MLP neurons of a small language model. Each row is named by its layer, matrix (up: input weights) and neuron, and shows model dimensions 0-159. Each number is 500 + 40 x the weight over its row's rms, rounded and kept within 0 to 999. Numbers have three digits each.
After each neuron's rows, "fires after" lists the tokens most often just before its 100 highest values on Wikipedia text that the model never trained on. A number after a token or word is its count.

L4.up605:480466479532467556554507578497573559501530489500566508427478485523534538500453466497456499450567508471500515516476487496464511501517496537540543486549523428453542602442537524509455465510435502518496521532522487507446534517528500473443483477480486557511520514438540538459533424475547492440485527492500517556451452507506417504446535599505507524518517462462546551565517533454525452521544488538498441472494483616471513449487424464514574506472450496454514547512433537490438490393503557
fires after: "\\" 31, "m" 14, "-" 13, "ear" 6, "^" 5, " o" 4

L4.up291:548425477446527456487423472469474573450459520544505464530432584489463444558528470471447636459455508513513444492553497524501519433521442541451467523506491518502518544521493460526534448545475485503476486493488504489413399516509454481519500568524518488451461441496485511464555518451491473489517509500518551550452487530566501442460426480557429601534490494443432502490517450473507528480484493470509485494503462448504517536552566494575496441562500491505481549516550491442519466492507488
fires after: " m" 18, "r" 10, " y" 10, "st" 10, "3" 8, "M" 4

L4.up323:544568456550475520507539564499519482570453430486576539403482432476483464474574492546517500519553520541471493467542564434549546488509492480511478469534535533564473573500478550510524502462509540440457476564492471534468514477538460486428562510514448523580520499551441601474497476483492512498562529520500542506524457441524480539445526501474442534477569533507508505491518485492524490485550522530556457552521508485553552446543528467492467490576446388518549517543518529485535511448565505
fires after: " O" 20, "ep" 15, "w" 9, "l" 8, " P" 6

L4.up220:524502484472536539495531494465517481516500440518511516501550398583509519510530494494471485408477478485527515495530515531500579512511458466508424528518479550481452470535441568495554511520456583489526512500495417501498405467534526455497499464512602504454507474558440495467581466497522509519529463508527438606458495538523557480500534509511495470486527388450488531488537509465560470503498456502481516474473398591511543451549495475479475557475624509491469541497523440506484478520493518
fires after: " S" 15, "el" 13, "h" 12, " O" 10, " Th" 10

L4.up477:481503527574455562471506498456493426547536513495540528502543568502486541449475400520449491529377549526443491516468445498519485496483584546509458532516445448440453508507568472463571444451559476503532469429511452554456524483571523526498494537399422514524468493493492472499499509508548414506465471569480489531469518503509454442469495480507502470534504511459455519496526512484490448494523513534510514451561517475570536455490440475501510485503444604551519437470529519510542502433462482
fires after: "," 27, "em" 11, "in" 8, "c" 7, " re" 7

L4.up149:477523420472521486511515502493502491504425522543505541460469508496518482526523477526473472435518479489501546504461423494569480552530486496523515528553496546520581515499586573511536491476485573435487445545430475536427520543452520525503438467499541478492459474595446529483503487471478463523580525442567504543473443484447509473530485531518484537498534482552470527531503658520571498463455501511561562549523464477459548433477511515480508520511487526529546542505587491469568513545568535
fires after: " e" 16, "ol" 9, " and" 9, "ec" 8, "ut" 6, " that" 6

L4.up453:464420578538516440498517510496488529523525465505426540386465485499423507472470485572490540543565513442454479565537453485519538510457492524451594461472520460486552555503546491457500477460570475489511467527500505524570548422484491529482482507511394502460470456476470536512493569573464553553445545533480524502479480489457542563489499569441435515444493524491484495511509449506538415555508512452451427494484530466526518484454475493532481465488457508499537487474470483580514473478570471
fires after: "==" 23, " ==" 22, "ele" 7, "1" 5

L4.up280:510474543493442548530530506468493487503499434467505493538423489552481487572481520460552505441513508549435492488552430438471517482467567524453519496497465593488531552491521544555452463436526526572449499510505545534469566550516433562485490506461564513509500459464455522547563507505524517495620494537502556537479427513520454559414504489502436444448521565519439532563504588535465499501522437459493454551492470499512472516534530549554454501470580513494491512492437462509502520483464488
fires after: " L" 22, " pr" 14, " Pr" 7, " m" 7, "r" 6, " M" 6

L4.up467:511484517512579568454516469521504471428593505470417501459553512517474468510573423485511523475486438446563499492550476482566457494471502467489468449484440528434544485552471545589545470516462509479503525547468544449498422527491506524549536499523530552480516449502483465491504500474529471557559481536476547620533579519537467487438522510525502483526445531533548493461517499472521514526501466495515590543456416455578475514499552505476549436428467567555459469512493506464506501528487502
fires after: " ch" 16, " m" 11, "our" 10, "ict" 9, " Ar" 6, " Rep" 4

L4.up14:530413481560519565465476463493496463534494559399483490494442452491535475556546447499517469477615470454465461574501440505559420504536531479439542450498522555496532469480508506542521473438530506536462464442488575481508482540542524525534585486558530518475502482533463479477472540475486458549482499544495479471510598517542453504482593528465454555452483512498542427472487465533484524521545531490490493476494453444466534447524495506603502520438441491453503454473454464492544472527553491
fires after: "===" 31, "==" 30, " ==" 13, " St" 5, " ===" 5

L4.up346:496501602476446428503445508477467529445545550510490550525524539526419514423509491567496518499484493457523426499545454505517476510492506456453475500493513516451543465496599457502474484537513552468545538495556494478574471506544518440492490547525420499514527501443549580530552460510555490518581541494582527561512550509482520509450535487509520553545532468493532493499574533521465472513502534557529424493487497487547459531416469564479492531516403517547440585416492538494517482499474510
fires after: "\n" 22, "==" 19, " ==" 12, "orn" 11

L4.up331:503512564546521529506472571523480470562513485494369554472445421476555532494422496428529535429565515552468502498489445501475498497514469488519467519397471509586439484479456520532476488469520536520500459513509503495499550462508494548490567478465475506537458471486481533514576437462553500525498520489438511451474532488463569534506491482498404509466518461466522465462484497486612492492545448455544500418412491486522494490435535532486457575506501530509507558491461442476460499461441476
fires after: " T" 18, " K" 14, " Th" 9, " st" 9, " P" 6, "e" 5

L4.up254:463501495471563543522477484463500485498472496471468457513461488527487507469546430428445522541453404494492437596561561585512470499498515519515500472429513530362527466543510500547463485457471522503490483465492516540397609469460494546480537500463483509521486489503423491524527584520461444501491515480557445507507514577504526562475537518542500502592484552514449492460559541518506476507486493568559480524493502556513541492474457609439542492500525529460527509534513490534498507464485520
fires after: "re" 24, "un" 8, "ober" 7, " b" 6, "ing" 5, " an" 4

L4.up175:482461543571524518525454472473568546512558510481459493515516601430572495560483455527525535531497520497501441485516561452490452485546388448569453523525488423511487502426485533447460436462449533415435464510482473528526509553517491520464532528460534528402469465523526441490518490523512427468406460499500470535567513446495443478534436494509567488506507560495502459438506532519525545451525510450507487514478522479568457488522444546502507440489530461489543538472483481477563518502514541
fires after: "m" 22, " a" 19, "om" 6, "en" 6, " des" 5

L4.up63:530532533577418477495558541466527549515452509442468498542505538516515497453505542428587546524489472493477496575537473481463495474508491518458494533505545508452537482525513489482595505469599526501551507557496472429487423575436439559425507520478539492491473484481496493438482534543483496465475499509494464586480505483479537466460505494513476470508483417404447505507543486531558490521545463472464487483436468493455476498516495624551523492590498502474514469448537560471463445435513454
fires after: "c" 16, "o" 14, " sh" 8, "y" 7, "st" 6

L4.up499:453469478535484421474460470472491489463440556473474547513571461506463509461512548538554523547419510441536550574467478427417499517488485485542499546520452512524509445453566561482441558507458460450516548513508480471468509464432491482555526524505433483543516460509474525527504496520422518525528475449446574525477502453469497441526500431443475556494446578516457486527527469494460487548433511554447514543395477427526536437513485435508526468497421474467522515521462458487476464515499471
fires after: " b" 19, " B" 17, "ar" 9, "ro" 5, " g" 4

L4.up400:502460524521502501468512516475523487497464475505442541508412550517520409554494451502479436547500457468512556482544624455550497574496592458442521497535453498542438577553490531565483491531496508512482479494462503476559442502504486471472528461481522576469482464549521436498439560551524507527594541528489538528457423455466562512516419561465482441495523519515541556467486516513561460445460513513428516497506514448472515485499501531443544497550460547449527545464473526450510543482502537
fires after: " C" 21, "p" 12, " comp" 10, " P" 8, ")" 7, "ip" 7

L4.up263:485483531523492525585477446485386454440491483490584510495490431446526462571541472555427507463500518492458552523461458531507537548522558438420499469476481504512544476442531481527528472470550485541466529474550529535466493486544457500569525528551475514527502432543476460524486432567520517534545455507558516496495509513568545425445455510533498464556478413552499573427552487458543483478493549577500437505506556480541538521540457541462501504471447493476524457518524491485531536552459468
fires after: " R" 29, "-" 10, " r" 10, " G" 9, "R" 4, "P" 4

L4.up562:509460504540499521455469452469520538479512515475517508539530468477458456474444463430495512500461470508548446471534422454481539485503576505450480544492496563504469509470512476445486482468505512456471491483509480520492510538500408438556610421463445432559484540477463437444469528521488468573530412459489492547477555533498472475522476520575463481563478494416413534510552514446420542516524527434451507430460479533503516473466466517462519517575530498513451452508492544477502560501465589
fires after: "1" 43, "0" 11, "4" 7, " p" 7, "m" 4, "7" 4

L4.up74:442459500573537507487427533495504518558557497519516554495584521514457515530565559470459512432501545505524507514571436512421534535538558447506483521526467476517472451418526516491568413455458570445379488524575537529560476493494462498526485483592572502476583518495493461512442526564547496451502495521503456455483516502508452487509474477497472502457499482470441508583538514479506477487502525474457521544443459507476496529500558488475555505484538468478452445496475491573464586518515501
fires after: " N" 13, " f" 12, " n" 10, " y" 9, " g" 7, " h" 5

L4.up324:565424438434527464521503572529464522507473478466516473514422409521464434489475551541474593548551542486428528529481473468528507480437473502459410565522544535455486460500519518491547521492508451535478526514516591508474506452460525478523508492428531557548465425535531522479499468543509548506458529575422559472484525512567448524526547499524496495464499546533513489466561496465554473510500417495522522421521490492491474534525476464584449471472496470423530557516515481467510497460485430
fires after: " W" 51, "W" 8, " L" 7, " E" 6, "w" 5

L4.up545:500485484536477514472484534513522523440549537517518519448458514540548500466529534533484530434451518482501498442436573511478555477548546493464398449525575545489530469462496508527526569515592483504441468565505445513478507542489390502481504496505507443533452532476484460576485534476522503500471445522527487397464542511483463501487537476439546490546492492442482541418540491468556412445519465511536517525506465467427558541519476521500561589506450506407493492537423461527499489522538483
fires after: " g" 23, " t" 16, " part" 14, "p" 6, "f" 5, " off" 5

L4.up503:486516523448481562492493520526476526474458568508424536553505549476504508493534627574511522505384514456526522473511449523558549445511494481555556513490514476497455488471507557497461473485514504468507533478502499581494510502482546450469554539478445485496503513525454469445444479470421522574510505514490548526482534524551479481448495453536464485498482473461511512491474482485576476444502516464453473481459584433520455414561539526426457584490458560503487496601581500476551547496454478
fires after: " l" 18, " h" 13, " c" 8, "r" 7, " pr" 6, " b" 5

L4.up438:580550440562583480584544537530548450492559514540493494509528510591509554481505531478448527547506480505486464524502516494452551540466518461542527472485517561526535572528467500459448440478500521540503466467518497506571526479628541540544480502491527505475452516542470550493534503446495483518497495543450454472507470490424472434500461491496495424524500515530458515575507505480491536514525481407471478544578472514412495539551514500566443567482532526511521532456540413586500469517537520
fires after: "il" 22, " f" 12, " is" 9, " Th" 7, "-" 5, " n" 4

L4.up524:537499530565499508545542532473475531520494471505441432465561477487541528514558511575521429499512490469456573551534532554596480496511542510502499541479432547574548491441544527497487472458494508532518513462525483439505541465504429520576554514516511545498468466503489521468447497443504504493521575417482526417437494488521502489496465474452478505443458553550481578538496486520427541505544474435529570509522477500568509440457510482520449504542420456504525535532455477521468385499573473
fires after: " le" 12, "l" 9, " O" 8, "y" 8, "r" 7, " l" 7

L4.up217:460486489505462519502507506438561473450538538498519517496547500485522493527485456472415467486530471515513543478543445533493406569488495525540456571495449466542591509453505540491512534564512466475474401492478537480497487479502488521543473549560446554487521527537475493515461536467515465465458575457484500535504568562458568445559514554474558569549473487540551441509526478525481469490523504502497514537513454427501454507505537440510530498519538537576558559477615400480553429534521501
fires after: " the" 15, " des" 10, "x" 9, " ex" 7, " a" 7, "ex" 7

L4.up469:486465476530503485497493503526453477429504459451524487416488511481479511547455505404500518534476475445426529505501557513493544522504503534505564491493528529472438483382449443465523573451556494466493495552449531498561548531517541521530440512503490499562558522462504509479512480475518550500476523535514480488518421489546508539522506614472495489435586464551493543453563515507503515501498505552458476505539505456502573575475489470563544543414496465523510554491433493417520476398513434
fires after: " sc" 13, " T" 12, "t" 10, " t" 9, " sp" 9, "h" 6

L4.up362:534574498481460477511476543446552482445482551492488539457480470438477549476538553468477527501465498516532492519560465473542467511535479496517519475561500500460507506528532427462513478530527469446454477566503498505505491445536574550554492523464530476560472541481458499483450485555465481484486521486471590527484421509485502392494448510529436503536457482479476512507531468446577445546469499426598486499495512399412484533437564558609566485562463521544464481496504475445551516490519516
fires after: " b" 26, "b" 14, " or" 11, " B" 10, "ed" 4

L4.up347:594508494527441482494478444506567556489428554512405453405506459545526502474557557479449558470578465453471454486462530497522521468460575485488503461611554519540528512529491494485534565441480515470493450511518568506497534533567457490612568453497495550546447508534486451522492535484527507522519500442493482522492452481494509577539573500535507511508492526515507475474502479448429496557470421445527561449503560580513491505502493560486477500498505530453562500483512480470501480516529495
fires after: " (" 22, "1" 10, "-" 7, "S" 7, "r" 5, " g" 5

L4.up425:495451447523505522444479530477518523466473520506418439497473447479537494469434505464544461457470448500550412509548539447519492490470541518443550466439549503447474547509523484493473442526600445485460441498552515507470521470474561498549546500492590592530480564517522535508491466507556539514485479491499465538553469541508460532426484569528446475501532530548476589568527463493492468499502537476578553557506510492506479434453462453499569484458453558572497465510525511473452429447496511
fires after: " p" 16, " app" 15, "p" 11, "0" 9, "6" 5

L4.up201:464433532472494450446514503427483476466474556542418484481543477580509493484468549504450525492487489465562549522494485466444472551431458477535563516501502485457497481442511531467459537524458546523489496511445521503461501526498506550450519536527497546515465480504557461498552586534461513444513462526484506521538553541554493545511473506508493484514489438477543461476553500535424504530524480414545446605476605484575414459451511532460484499583461537543472541518538500452535601520540469
fires after: "s" 13, " h" 12, "ail" 11, "he" 6, " H" 6, "is" 4

L4.up429:459443522481484509456569504545576471535438500502472475514541504564545487506514534480495530575547571506487544539478507527563519512578465474494509489499502477430517534469518572464448492459517488517504432480460484417425562528527546492527542495463539557485600549511535514567504571459506502480459458464532465514555441451476519540493531510565507474518445512471473493511510487475588495417519429513514483513485551473540518503414491524486494403469524444424518523499503544538591422486504476
fires after: "o" 24, " a" 17, " m" 13, " de" 8, "ra" 7, "a" 4

L4.up627:515498507535471565475534476526524467505410487466412509444473544468453545464562530455542465452450494461513473550464426572494503426528474534453528543495514510520535488405460544498467559536518539530482528539530512515563487507491470504462533507535474496495603565510473527560495529617503536497535569446491528532534488457510446504497502503499415519468464556506481472512575466420514492473514426446502514490477502537531470534552445474440443430491432494512436549481472529438544529484521495
fires after: "i" 21, "0" 16, "r" 11, "y" 6, " re" 5

L4.up174:475503416545506469471534515503470460507463519516476472516448514481533478499480426442509452533447466587541458493520474589426503496558452500470565452502498465486491493538465525512518416444537532478462477452520472502450473538477446445492511523495419488546455567535526514585473524615549542492471473569503480581472506515502451494492489532449464462481523483522488554511480449510560490486502541534457421420562565395477497546513420528504485486483517475471481501528483469435477558470546487
fires after: "4" 20, "9" 10, "0" 10, "5" 6, "7" 5

L4.up244:485475490505490454482456418496514462523523529426504492435437533563507470464494462476536483531405485422484544535512451509487488476514506520460514474598509479531552541537492537523490568467570488541517517507525525555503492571439494519520432479560508541525544507522496493449512574560470459435512531491574457450573492569528452496516562478484524428474537568551471536497433465423535533459529399486541453562490512476531528463480473512438532482510577561473508458491490506506434469461498488
fires after: " pro" 18, "ro" 17, "ip" 4, "op" 4, "ime" 4, "e" 4

L4.up42:476554468537510475531489494460555545528552513498532514480534529524425550510430457478465463396513567521501463494457448491517359508540454514482490505550498532526517522461484523527515583491465485493522498484514432510461516465501458455438448453466505380488528488482472586489445457560548531477505499440467496534456513517463510470478531449421522469478528506485457502465549500419490539521538545427474440532484477492562497535487452495598486500539473422480563572484493477530514501488547469
fires after: "-" 18, " ro" 12, "y" 10, "ong" 7, " to" 6

L4.up476:475424450511535515406523500477489459508509506534498522515430579480546519432449508472438491538506456483511406491427488502550465489522537418532476520473481481479495524472543464496548485547551532520469489462540498526523503502542524524481464508526478511493408548489479483584420576556477584495514425553514498528468522527438581490461511492575479497557509536502471559467484528565528551502528501494432504529451428497474493444419506533595553426487547491495558471475512452515494511472466541
fires after: "p" 26, "and" 8, "oin" 7, " P" 6, "7" 4, "et" 4

L4.up493:534485457532545516491528512447483487456568513470423536581559515507490475434513555509470456484516493486490506421494500460462491491483540489545500448466497503591495578503537517461491453524479543509553554530541529469492437419504467434453433540480499464456486495503506544483487542486499532507501555444511430456553488499568510484489508482452575523450547497500590488375495504536519462392567509471474525617505506462443451512472544487476495509565529528494466541501542485472515444504453545
fires after: " off" 12, " m" 12, "up" 12, " In" 11, " S" 9, " t" 7